{"num_hidden_layers": 22, "hidden_size": 256, "intermediate_size": 1024, "hidden_act": "gelu", "norm_place": "pre", "norm_eps": 1e-05, "bias": "qkv", "lr_mult_o": 4.0, "warmup_steps": 200, "schedule": "wsd", "final_lr_fraction": 0.0, "max_steps": 3546}
MLP neurons of a small language model. Each row is named by its layer, matrix (down: output weights) and neuron, and shows model dimensions 0-255. Each number is 128 + 32 x the weight over its row's rms, rounded and kept within 0 to 255. Numbers have three digits each.
Before each neuron's rows, "raises" lists the tokens whose logits its output raises most directly, leaving later layers aside.

raises: "ient", "ience", "iment", "ree", "oup"
L7.down204:117103138157111180061149112120149123148135082167135136119144137172113111108096144113089181068147146130146071137174179125081127158153135129133089118105161132155107111051142111089122111125141074112174155083124169142060093153116182115130165139120100144126122079110143138123133097061106091098139200097083144059114150148114131146092161128086042110072096167130113183084137107062114155090149077175148160096084139137152118066100084118196176187119162153163105121132142182087102187133152143183115136142075137147068147167106142105133129124123109075129115135125141105121105153128059154118081163114076166118119154112137088119111136166095086187119110109117116156159183158189140131098107098119121154121105089126177086183215116150131107130144147101116130092058163178114160150129154151

raises: "ly", "ally", "rated", "ently", "ively"
L16.down983:100124186111133137141149152105095112147081138099155094198110166152229165085154128098169114153143099097102114126131114139132159152130114091118123091106095075096085190142150099128142165120172146118142115124124145140170111130193127159146167168054141151112105155199133096121136126131157104085146119106187130164131082154111189107150177077132096144054067128135088116085125125141134105161118102089226061146122152114125086143141078154184128175141185094113106124133134155090103170145121133163111123138091087149141195130139104165187155116126132099126100191092231100097174136124124159106115117075099111096156069131150114102103148119138187116135161155109089123151129130127101083073165214100118134151111183055130122127133149125108110108077103152113094167141170174146111106157135135

raises: " were", " are", " have", " include", " provide"
L16.down472:147149145121132127128125168088104097118095133129142104155167141135087129116111141105101119089121172159153111152127078030190086158161107135094108102104115127186139097145161122185122078139142087138099112085117170081104108124114091080103132161156163172079082129110175150149092089101117157127118065133097096063132102062141148064154152189115133098143126160114114089132133115102166167125103142055114124154098168129139117155102151138146097201133103129136166129151135124155211085151124125084198135111177127116207111151112099167155082134106109114115121128142127129117104220086132124152137120167116124177162133038114110143148118071101102150119137144032125127117177177064190160129130146084157085113115118134172095142109079082109148068121112132107150152105132227111105121094132143

raises: " their", " any", " some", " another", " him"
L16.down525:204170160144116164110163150169104122125096112126114174130127110115120140102127195083140140135126101047126115051129110167118136165158133140104148146135121188100065092157120124101134101129141120116137152173137161116082112114188139078161046074121068080199133129115103161156118038122131157144170069133137156088188106091088168104149165119160070171086155090159126125133170131152157117173057084086153139113110137113138110151152148088097154193155091075092059134159103138119097152150139123079114058116115140123140173102062115058129128116083093171156177126126091156144133148149106171140113179105125118087114152142090113060147161131112107144163143127180137114131080149100154104146151158169145111152105089086123091117146159121114122139176133143106088137174177149136098076155077105

raises: "ends", "ises", "pts", "ives", "eds"
L14.down146:137117143157140132202098078137130126090180154142140113105164079148118113098126183109148189141179138121187138154144078157112131120172079159119110192092131083057059131095183119109161171091168121116139098105104111171147100121126133157137140119131136137120122135093215102126145165141074064133128105061173156187153126204112136151153094147102119133124120093157108149140170115062092139122166090132168121111124115111164111134139058177144166125118147123101139108115149104104088106066160176085109065159086113127127124065138131163120189093104122129127127136177156123123120174133150164092125152193132097119203063137134111109145152201097161199070138149130123073142104181125134100072112145094143026112128127084134110099100156174137167115112076124116147138095101168124113106134134139

raises: "ue", "uation", "uary", "ues", "hed"
L11.down830:101127104160147130117148123075137126084137141119137152108085092082161125133184125070088124138137190108136107178086138123126174154158159200095110138131170091110124135124101140096148128167085124150150128101188135124120153138120108085109110099146169168155143123135090151114163136132148194089161151137138097082111161167132122156132119138128138182126145145142175082143090089114094142163102104095164165124105123188152166135091151128119164079116120089116122128098117205130170132138102171165166119160129160130183139117120174071064110160117105137137190131143166141116164103223087208147130161089209113173091050163192127084167128109130095151132107162119111133150133098129164087178119050092096072175196104133110127125144096183166136158100218138133109099088132124103106135181115199

raises: "attle", "ance", "rown", "antry", "ant"
L7.down39:146125090176140127125110153141071117137092115071152089111117145092133119076109095152106104116141131154116095114132112098100141160148158118126093170172141118137101096104177151183132128075114137103128187133179148165127122110094126229124146117144147117127120144125133098100095172111087142088090136104123137102153115139176180177114141070110058122088134138144157096158128184111168157159150142180147120081104090133139117156133082141114141127077083136096171163117125124089070142241078154120181164158084134081111123147099182136118113157159087172120109103108108143112030146126134129095089108143141157160141104163111105110155145137106160081162116161163078142057089083157156106225160084109097094128134163075118109105134107204147176115122215131120080107119080163117108099147066109

raises: "aches", "s", "its", "odes", "ites"
L17.down461:161113170144142153172141134065180178145158171148121187151116111117151071126101197120178163078171092093172101144118068142123103097162099145125097098156146157169108100114123100101185158138064176160106039104069133139116194164091150109129090098136112072128143094097185112110105112124107144168109097113140087153192094116092116136090074136154113137109107123185067158172116132137133165075171120090122155120143169110122133081122141132152164135094111139163105167124105117145083127141114182065113115146153138118130162131132076183138152171148116149133113124143175170156154086128132169171099152198085083073162125116162108129161136110094146108060136142121137090159107112153133100132007149175154085152099179079078134116140124155133161152112129134160094093142136134181103070119128146

raises: "ft", "fter", "ty", "ks", "ready"
L3.down427:079169106121128101142145120163157137097131103105204129106116116197155108122142099134145121129116175098115093160143105182096165118101127146177162135182202144125157116137150143142127144159146115160153118125110132100127114118144087105111160060145134102122125135135142137183099144087141117172156158170125162088140137083085144054183191142127121128132132118131151123116100179190051151135058128152099073092162126127127098216167105139094180130102137145079102194144124165147131089113086170140125196133140093133204147210133133138171104134163124191136077111183198125168080159146124151176172111174155089089092150089186123112117133167118124110136156126127102105088109173135117112130124187151202159108125118126100068121163229164124087138138090134124120164129089129153155127101159157